From a checkpoint of a small transformer trained on Wikipedia: 4 heads of 96 (2 for keys and values), untied embeddings.
MLP neurons of a small language model. Each row is named by its layer, matrix (gate and up: input weights) and neuron, and shows model dimensions 160-255. Each number is 500 + 50 x the weight over its row's rms, rounded and kept within 0 to 999. Numbers have three digits each. A neuron's up and down rows have the sign that makes its largest values positive.
A block is one neuron, or neurons of one layer that tend to fire together. Before each block is what it responds to, as a language model described it from the Wikipedia text at the highest values.

Word piece after initial letter. Second word piece right after a lone capital or lowercase first letter, mostly S, e.g. S+our in Sources, S+eat in Seats/Seattle, S+ox.
L3.gate143:617537571488505491527486577490518509535492584516399481564537512481371512548517519599533561552532507492471543440444504481557511501491571590569497517520532580508538477551532425557435482430509541555470468519453539494444475465442505605538522418595481462552502533555568518441490578574484508409
L3.up143:483506444544529563520524502462489516397452589545552501510442551530433529386453456610549618492558518483471488474496486571521450455454506532451504460516501529531439536549547528476458471477527438430513591463502491434444494400450454523515524547481505525562389501532554507502460612470484594581
L3.gate230:483418525457561521597573638469467498468512558428547552498510513462519426484469610513544488468538490451578549471438555542458481503489525505520543471436535561576520487504449559541447565512427473445562429522608516547499486534527486564532445424444528495484425515479399517505499519456470492465
L3.up230:510487378473483579470498459494434452521552471513357508455520533510508466508537509558461531456508604481488422583564450550486496484484394515509474531467480453430474576452487477464485512477575484504529444496494454552477362454450436464556553473376419541424506534545480453523590608484433576502
L3.gate334:426513482521540474504543471528554401506454501535516562529546507399454535415536552456446554434486558511485551483462467494535600558580475564552477393582472587468476431480540488514541425507415516523559427545538539469505454542457427425511532438481563468487547460426511557511427490453487510542
L3.up334:445556496521438492325533555459389488467511431436431534554534529474470447492482608485472537478605433527612435551560529513514498488441511480562479361483463462384472487396401423429425488622478524486446532562557485444481355496501446454552450548443511469546518611485523448457488616652546513456
L3.gate417:542454435509605424518531429411463427588433508522549484456496426550560524545450477481436462542412564504486480451469553503548477424528507485552467559547570521618557491514460445489462451513419566529500426420500474545463545469572523547471584341466533505438535554472539436540590411494492509502
L3.up417:452510505498494483441378389417548432578492462516589457472516473451529537588442452380442454547460490498436460453478546487513441450494525460475469554475576475542509454562499478437517536542435513475544470510519543581592549510445475570450446408425621472497486541523537531539524581573474526457
L3.gate493:535613508471491454483448494493465489460549535509536403426464589531455599478397534504499467469553575472531579427476506473513502526547631573449464450552448588467392519517485452503465479545425485490567394503495476542463460533468475495531554540403481593532536498497541414450512486508509534460
L3.up493:542461455481493520436502493523542509490531579478465505532497531453491549426506465529498507487472508538571584480584504562413538490495506485573593512505547512604507518482499411438463430563501543456457508443543498501381481484474566428596577582497481534523515583470590514469483489493455505508
L3.gate542:505399559577508496459454465521537537469453475484563458629406537488561548533489592446525510514481531508517488481554473490425439652514383498421489403494475519438504471458519494467447485544536521428554563460595485495483390462544486507456454511478516532448567511552417405468529470533405553412
L3.up542:500497516502502475512437488493452553555520476502591551494529505482441466412520572532525535551463535491508444469501480483487535561466490475441511538447461535531521538416504516522511501519517585481510441487552513500640508490446569469619448474519634490525583529540509543572520501530417580542
L3.gate612:455526457412551430501448460498500531506560532467538500441528518502506528469543525470439590507488545510483580474605598432597507454356421479538484484454458513496477489486525513434532507475476425493410538443484511492426526510491451465485511545414418627543538496496536459531430497425461466400
L3.up612:510530491476490485407545486520443515446617453393493456509519482553487510480564444519528574538526476515520508480536500379588500512376505476453561483494484521481515465453519406423484458554462489538445438476550561499468513412516491479501546505378480535500547541495471486498515531468445493474
L3.gate722:453518510459570518497461514468567498530477560524553611559587521406486519489530508474470516547523433437454447482547409420494520469439457537509450548559444426547552481454496478421576471418556507515459482538526494502487544530376487411417545452592462466460555498515488544563420558528635566463
L3.up722:530539511446498501392475488489435509507462530438416463606532530468500480542517535470460484478564421515484530448520391525505523462462507575467471531517504544455513534452533412474541439536494480492488484508429562519470515450432491496535373488557374522521488492547403508606455438530488549520

Incomplete word pieces. Word-start pieces needing a continuation, strongest for " rel" (relied, relief, relations); also mid-word fragments like "or" in Scarborough, theories.
L7.gate76:479522503587507508546484436494383538472471484463462476523494517516496480468443393519476591455476480461608505488531528434467527437537570446468480581546479503509445547513542524459397484518512486567547473499526508450498523522532442407603508625535544508413571423508513576498534516564563513469
L7.up76:421531523509473577507589450464496449418510525503504476527512426529564443581539499440427535454549421552582563572480461422467534461491512484475600565565392432457467519535474553517480509547490429476578480441541547455445499522477510409491462455415501415518440421467488483577492561424449512400
L7.gate220:528483492529511520521574532525475575475414449507477573480479515435491509536427498474477488450585488428569450417527468537474523461505553461557556617546454512436525582505511470576492419510521439499550469458632557511462490444518450496505539517541495537479473509539467532531632565495519531579
L7.up220:387426512550474451513518504417346599458495442570442527588470552495560416466496535504521473531444446510552398534417492497500518493470457492575570513623491481490479493464457405512537480414569442511603452535534389467538575414554498459462491509439501520464448524524562467432568568517499484531
L7.gate416:609540387556551446468514397501549441547420491481483402576606547481526521586492434494524491511538481440487465590478488506539572440497533357446579488516489439518417539571507422445421533565491555581448461484568430500530519439473438415549483557567423573494511450502435557444431481535538476474
L7.up416:491450535583549520506483498522614441494480488487611460487503364515458481518542515538537535490570515470562424559520507452423466446494570486393486474489549430501497582475472521522543482534528524477451514517597597494507519467328458440513453511455523633503413416506478463463466573443466510433
L7.gate695:507462555373544580559461430486447536481424497476595413512512540540542457497525584575488355379408473450448602498550441558527463597501525600528513487524467495516575542534549530481577505567553470500489542495506451508522468517436542474517517521531510359472530452523409484603539509419514513450
L7.up695:501515426429426537429457505525480425430514547582467493488477508534572464559461577483548500480542479514562543477629480444450509496583480452553470491455399551472519442528493492508490545555514481402545529443488526442521461484490476400443552517479476536516571544444380552448527534507465502494

Split-word fragments, esp. g. Short word-start or mid-word pieces of a word split into several tokens, most often initial g/G (good, get, Goin'), also he in whether, ur in further.
L9.gate110:561559491512490470459498472543459475457504513519569464511556469418538463503514445467445604449444449531541553553506510501463535484510523448483568549541517590453480505444453474530548464462573492484470515506536606463523440546491464462448490581441396553535517508549551537551517479409509464535
L9.up110:514482623512524443527517502538435493561503507459453505455487464442457525429521538534538490468593458499618471515526409510553552506591556552442397505398495563408516494545473472445428510505429406501408449472546480521457517382543513490522500480525559490516575488483455443508504500495438494511
L9.gate558:462505515474545458431510483530456480566502488568493519476516514400484508511473556619571552496490545452581525504534504479551471506541460488451483531585445576517554408551456522524506526494449524537438503467438588523535428617479495461505497424503475476524501452456562524467471563493487504431
L9.up558:533519519422549531419452440396537546490532440454442438513494507506501500549494545450538476437564522530503515609518417489491540579503478424505532608584426578446528449462440524497490568500566513489529519538516506543567485536425512507511524544420471428541509437432645472500504535506531461492

Word-opening letter fragments. Short first pieces of a word broken into subword tokens, mostly single lowercase letters after an opening parenthesis or hyphen, as in (now, (né, co-write, over-whelmingly.
L3.gate219:511493529445486411562455535460412455500510560551526527538487429481492438577523566545508505488612501490553543524596459588420611507564426464584472542461514482606507466554466489588515553538435516618502532483462444533511516500510544503403571503461512569477445471582500565488505538495483522519
L3.up219:467473485442605622508406553503475466433490587490491436526465472468437524485476475475398477461500453500486485461422526494485539494434461564535497526514552579543531564440438493507375451482510506495390465521604552481508489504550406458546477534523574518479470447509580545497537486483572569457
L3.gate232:513475536333498558470367513420483518475480533403466562467507548486493501556553493477531544544531519429388522372360512594542445497449561531493483449539515435450493539429570506476416562534591458583533529475450535440535508498479499534502497495546486561457495528485508482494492513509510469494
L3.up232:340424510361464518464564524452545604428536531512576434621504537538476403530549558516395544454469580474573423522533535406449511510413419560556540484550438483500547529561523407422468586533532483474467537457522485463476543578465462401498528512470512499591420485452506485444456469508502465479
L3.gate353:541478637467418477516507583565477544440487508413438521457556478464449557540471489451549461471515478525439575460442547453447494474492528529531488510446491469570510445609389481436411536408555518592461434505442460475409567547499513523532508548476472493458545611470423520428495483479509567496
L3.up353:501499552401438440462404545539391501468547519473402585405433487526550442353544535557551525495422518525418457535456486511613621532565501543520444441457660551542539536571460555458497526536526550447449428514369603442413507486562550504485560473439505575523486448544481476519514525604380465522
L3.gate421:509512489399565465489487568632556461532498539472455511473437506538495496532571524460541447525421435473541389541470441511489561521427601586442534463452549456441447448530542515562509484550479474447504539473422641588451573610515577495502546433562505468543481475546397518375453455473460549503
L3.up421:526424497452489466480507444556559538506488553547510562527564530542485444504532490453526457459597522569477449499521519428505452466457473402522575517466565469524442569512543503511622474516502451506491488532439538493534387516464551367497504468442600465567474442453470537564592503470532509446
L3.gate494:487483588462518424504461504478514371442486516447530371551544501464551515498549449497498455502439522530496441513504529428503507513559568488511481531528519481508426449477540567492537451481457599482562432399549520477511554492479530481542489471572524550554435348510430473529569510503498523459
L3.up494:502565540617482425440438472402520473570510459520557572516517578522491477521519450508608463493502483504524495558468501527505510492517480516496446596474604481553542547584437572402567510468502417487512524552384509460496531470423552491484511581550524495505424485548569435434496541546485580558
L3.gate506:545529527554598463472536510418500567478480526534495473457405519461500499539511531495536491415471451458497427523496516563559459479511535478483466527505631487527455489631505414518444452565513418491489475496488501466497601433524494549511541439472546480513469454496609550507429534510468559481
L3.up506:529536481511469546502514532543417503489502483474502574568445422477516482591546511517587581493500532527484458583581502562589567522459518484523546483477539466482500571487557466485441561557553519456521427461555491519505521547548476490546499527471547496451439489498446575524494460609516614444
L3.gate590:525553458575543523554543552536487439477521471557453436529467490531523477533559505510595532401600560531490427451486513481519598471573484588497613443524409449526469440491545504453565501556475439412430442499525573539503464586471468524417438452523509489542498393452466481477518466502553540435
L3.up590:420578553478413562494525471516496430464459522564363479567522483483539526520545441494488441478636569461540456558577434478471498529603481506515563539524474530479519493510566494419556467579510439525492479370552456551533362521520496561466425566484504522492562502500537517522519500501457566515
L3.gate697:500480490512533432564505513541544507491533483504529483491532537492514531507515568611426517487530473495572502508439463428566571515551602455548514552576565422549399441507536571480519526503500415519481356516518470460517501514506531501513508504553462640480448441460500447479523521494513539520
L3.up697:526550535447551566501433564469444574434495527565474542578654362569549403480452562395454498435519529430567488521471502418423481490477502556458487555449502512497460464535539513513469529445537527437523511544481501619491511577566478505477484564506501520487427539618527546587616551478566515493

Geographic location pieces. Final word pieces of compass adjectives (eas-tern, southw-estern, souther-n) and commas between a place and its region (Vienna, Austria).
L7.gate242:476437462454456453469535478443493501492426521461450453486560429482484558537532458554528416504458477466467389486487478469442494521456474416524559387506508441540437545550531568509461475548414484466461514523532530566430484504405444489452439528503541536480503471467475609499462500528502565473
L7.up242:590501477455565535597404528462534460466437469558542475533594464428481344549442495399449479443446451428412503504491479552540552470453406492506549522437488489397568504572600513473527449475490510569510442640520569468548430544533551563489492556505529539574444518479513469478476516565444551480
L7.gate339:472487561543486518511513456659494477509486495516478471600499505504549499438576507583485633574448498537427491567482530371491563449504470437376499490478461565515478432521490543515529499530399457505550456437603552374521480436474513507569493487551498550545513586503529453459581491494520467446
L7.up339:571504450520436496531560547550525457417426466541498522562562476473507579574533514496397477522588500472536477559518480475541406553344480585502522463506560510491474489500519481483488386459488474515612476412538526495531488511487552472501450431481571515415606511463634509460533508416493502530
L7.gate472:486550512546476546486474389527475453495514442495536487472493471497489497540542647498510510531401540542422468561411498536480492506595491380441511394578532516492464457442538512476480446572461541441421503521513544423501519481501587411483564521520627479462369446427556512444535498545540402481
L7.up472:554504548580585567480469482490392493508484445492578504511485467412516544508461617469512476499488416488495497616552409542443463491519613462337488524514525500564434461464460477441552466556366573442503413492471513421548555433528450470461519533529572406575463478498583508513523554535579473477
L7.gate514:482581529554523437548389582505561437476501502570444550441502440454424527506404477479490471509437508440589564542450528569454411505524464498508448534439548577479480515425542531462535431440601532478559391428480465505517557584519478514497508447548444500436525426535537471452457490556551469445
L7.up514:513530447494521495495407487452505535476413482452473461573526415529549538460444496505497630544539554501500461470478514474497444511526472537445527397474523500460466570585400540460446535489548443457443526481540464488528405475531525588463540515480505444501564462530554597506512356476509569591

Academic degree word-pieces. Word pieces inside degree names and similar terms, e.g. Ph in PhD, M in Master, ate in graduate, or his before degree; also the first pieces of N-words (Notre, nominations, novel) and section headings.
L9.gate383:507453526487491531521511469528559475419583490530417491469540467448478494526535493482537572408548528433612489507511529506517403515492474442556516457526528578531443519492497499475481518446514511478391496468466601525496562498522508477546442557520575539425448536376568512467491487455465532465
L9.up383:389492484556542535446455641516537514485523450427571545457507495481443463485518521481514553594478581456524543553483472533442516500540445458458534523544463498537509507477490565568424422476544505470503585486515518466518412495566434414531470511439473480449449449369518464479580465513547471485
L9.gate659:486458481567554565442576442527482411604513376554398586502507526457511519550527532528573553452488487508508504612364518496460499386583496513514450526424471479491473524596490384569497419538542459460465631521521496524524531465426493457573510559528401509476439451545595461552541410590504452484
L9.up659:444469570484566489432593422476499548570532483535499511482519475458504502535493479478484531492422543378525519499456597420509584434468558514486437497436402528547547463570553520501474555489552505460536569421541413420546544608502470529491479503444586415474449423473545565614475591520603474446

Clause-opening connective pieces. Word pieces inside connectives that open a sentence or clause, strongest on ue in sentence-initial Due to, also al(though), As of, Instead of, Prior to.
L7.gate118:429457459493552461550504463394500577515476567531536603516467457548460544469463457561613474509559473513505429515457520525510601505474540564564483540525460496523481505539597533487464463430504400549497492520432609451521487514543422530471523559466448580424440485534587444439543499543461415413
L7.up118:557477516531549580525484490421461522480504463459586458441481502429393515497470509514431490438483536527493541554526498511431533515531487431485565452506455440577444484545588483554558489404533511470466495476507438469563529564512550436591486468410492478500465530449607511484452533431511440551
L7.gate632:427486476519522466576539481479508522579522427474576533561539551490443489527464564494439504603536474450435495511535495548506475451509559540524448526536478465492532520466513524557504447479400488459420488541398546489512478484433510471459560519550465493520485469541514503514491479423566418536
L7.up632:452552505439447445561482573555466538566519546563459504507533508450513511515488571532405521475483481536484530578518419543500558571495486516561550516395600446531496524488530450465591465433460583508562529549498540527556556504511440446460483508517519575542486487509550455533374526599471550540
L7.gate653:476559449536587586545574460508532480512506532561421462448568492509521507516535490529418464458548574436475483469555395552545578650482512534585476552574580471414369428489589491474508507518613599489442500491449551552473540524599376517426523545534542513412487475509457455512527485493545518481
L7.up653:537486505471580573538511506408616488550540470548440453515488447491524496485446513545507596562526525426554491376525527462427545511469485547451449472422507430582587536464590576535507428482511454499436569577376535407456418494438556512500454461492459539573486513471525599504423534528503464532
L7.gate699:577561470521527523480533540489447494488576445549523515445541519490532488487465515466539558544593499421438470596557564530506537465436559546567484472468533369544483406557611506474572489537475460510492562515463316446554521562574466412566524560416537505426449565443468529494539577509507420426
L7.up699:455621530492557526487507567397472451570542384483610522478498498424468519503404437529570524501517552533507466588530610570484529495387539563479437572514498486523505425532482513438502436465624522487495486477429461489477586571511518505535481573389427593480528531423444500475569554462518443468

Incomplete word fragments. Early or middle sub-word pieces of words split into several tokens, where the word must continue, especially re in g-re-ater, g-re-en, Gre-enville, plus Sw-ing, Christ-opher and b-ro-ther.
L3.gate302:465477506402562523433505534465635525528511501499418491502520457480477466527543474499440508394495521531473496553506474468514589538583535588488509525529440431411644483509540472552539574474517459459467460492484512452601470581552501514442522478541506599523485431369511482483493587483649516506
L3.up302:607448472551410490526553539498500442566533489454425567450473485574514627448416457471512457587393595442503515562501478485421621530481504596541532582588521488525503473472532535377474523514519520542465460480504573536537573579561379528509423481621634571473461451565550529468527586489550532518
L3.gate387:433478556525522474537491537454549409462399408534563460448404533508424477553485471538483428463525560547487496580549509417537556535515562576499595528454404525570612549599517464433469495549426543497517598539489562490498463494539514511464438435505596512463518553447557501571517491482501472473
L3.up387:625473421554566544571512515417619424480553491501478508485477532528558485555481540527575514519477503508437375524515460465433514576573565485498543509529373482493491569481571429550484569588489587428507519515463494465462477474433471562434478495458498519470473512479514478487526467461467512489
L3.gate410:446443538590573427513428532485643494575479409548503499472482448537526427590493596458471558530507407594497479554448441533511545516441489519453470629547415517453505459498491449534532515589599452533542432461562466412480458479558428494557522562522430498588590405549453520517550620469472498516
L3.up410:501597516471489524474460542525550471574538444567484487520476527571567501558531528500473614458559503477490425627424547529572491511537510424444411559510530533491439570548520461612435546487527408522581448453560438465528450458509505575553467567561462515446441588477459523513516568590483479487
L3.gate647:550466511512582590569488484453502532477507517536517513543496446555493578541483492468535509449638474491518416522487496465580590593547556555588566492479488475535487512566479438557523463514529627436479495561494495398565488603485432485544518494473486479481494432473563465506513389445588518428
L3.up647:540491480475546493519505508444538476584478402562584486570504437546544530572510434534407571498573465441416479494458499481442469449565425552578515556548459587491508584548567465411477564452644486454488468507515592508540542526482470617505597453583495608510479495509539512510551437422478476459
L3.gate663:541468574500461610546450456487583490595516516547534465470587517476521514568536491545504539483618554452422544526572521523459417552515450388495475560610570451518564505534606449518540491483499448511592525556454576528484534538513555493502482380476530565427528485420540450448484451450443418505
L3.up663:501562569475473423498483473512504463495459547472534460390399587592539507513450419538481484545423426477451547514476483408536531471474525350510453516565446512542479572463579541522525461559469486480525584611536514432510410450512449581481460548485495504474446392437466558581426438409581497412
L3.gate673:562542453471548391423493559444526452575487439487554446539588485481503670481447583554541430545465470449454392487490431481555597485481425390579512538589450548492473473404474468420539494532485535507456519540518530455485480557599523447492638473458533515479463449461519422464460490454444524534
L3.up673:532461470411569550534557529569583499542571608545568468430462465536461438432544514351513521419517473455472387478531449457333502548541446461557477585552476604464551429483515440509593422487583485519506482553542417519458550473516544512507478569564595485446544494518431496612534522483460441468
L3.gate713:452449456413633479485607523489495539499513467524442490397510476466521415493505450448490439457519629515436445553654515451574467459509548530392565497454488511478511510441570435461531414495444470528490574513529519469478526455494475432501463489498484559449587362483435475440508474496479484456
L3.up713:522528502427535512597595515467439518488470446584541559413410457479467459483500448448493463465510424463520498546521419512488554478481491549434545555496500486590560415507569446388583571400473488560568456519542514454479426571571524449539462475586516508476510463507530466427531601447466542475
L3.gate729:507467433524460503513440601513482565362521492547486515481471491548524587465494446492532527535481474487494464503504573512504527415472451494499514445395562452490523548648503523369516409521502540461420503536541476521586526539432463525524467527494470495535553464477478515427461420462456619524
L3.up729:512530526622619543543512449512501472427518409559443472520484425543631521550542476577500476534509507578474608522488447468424606516462511420427565454442494505467481529535534542461523484413518434549513574413593466506508459495457557539500479531527560481454553449577508538502474466515583579541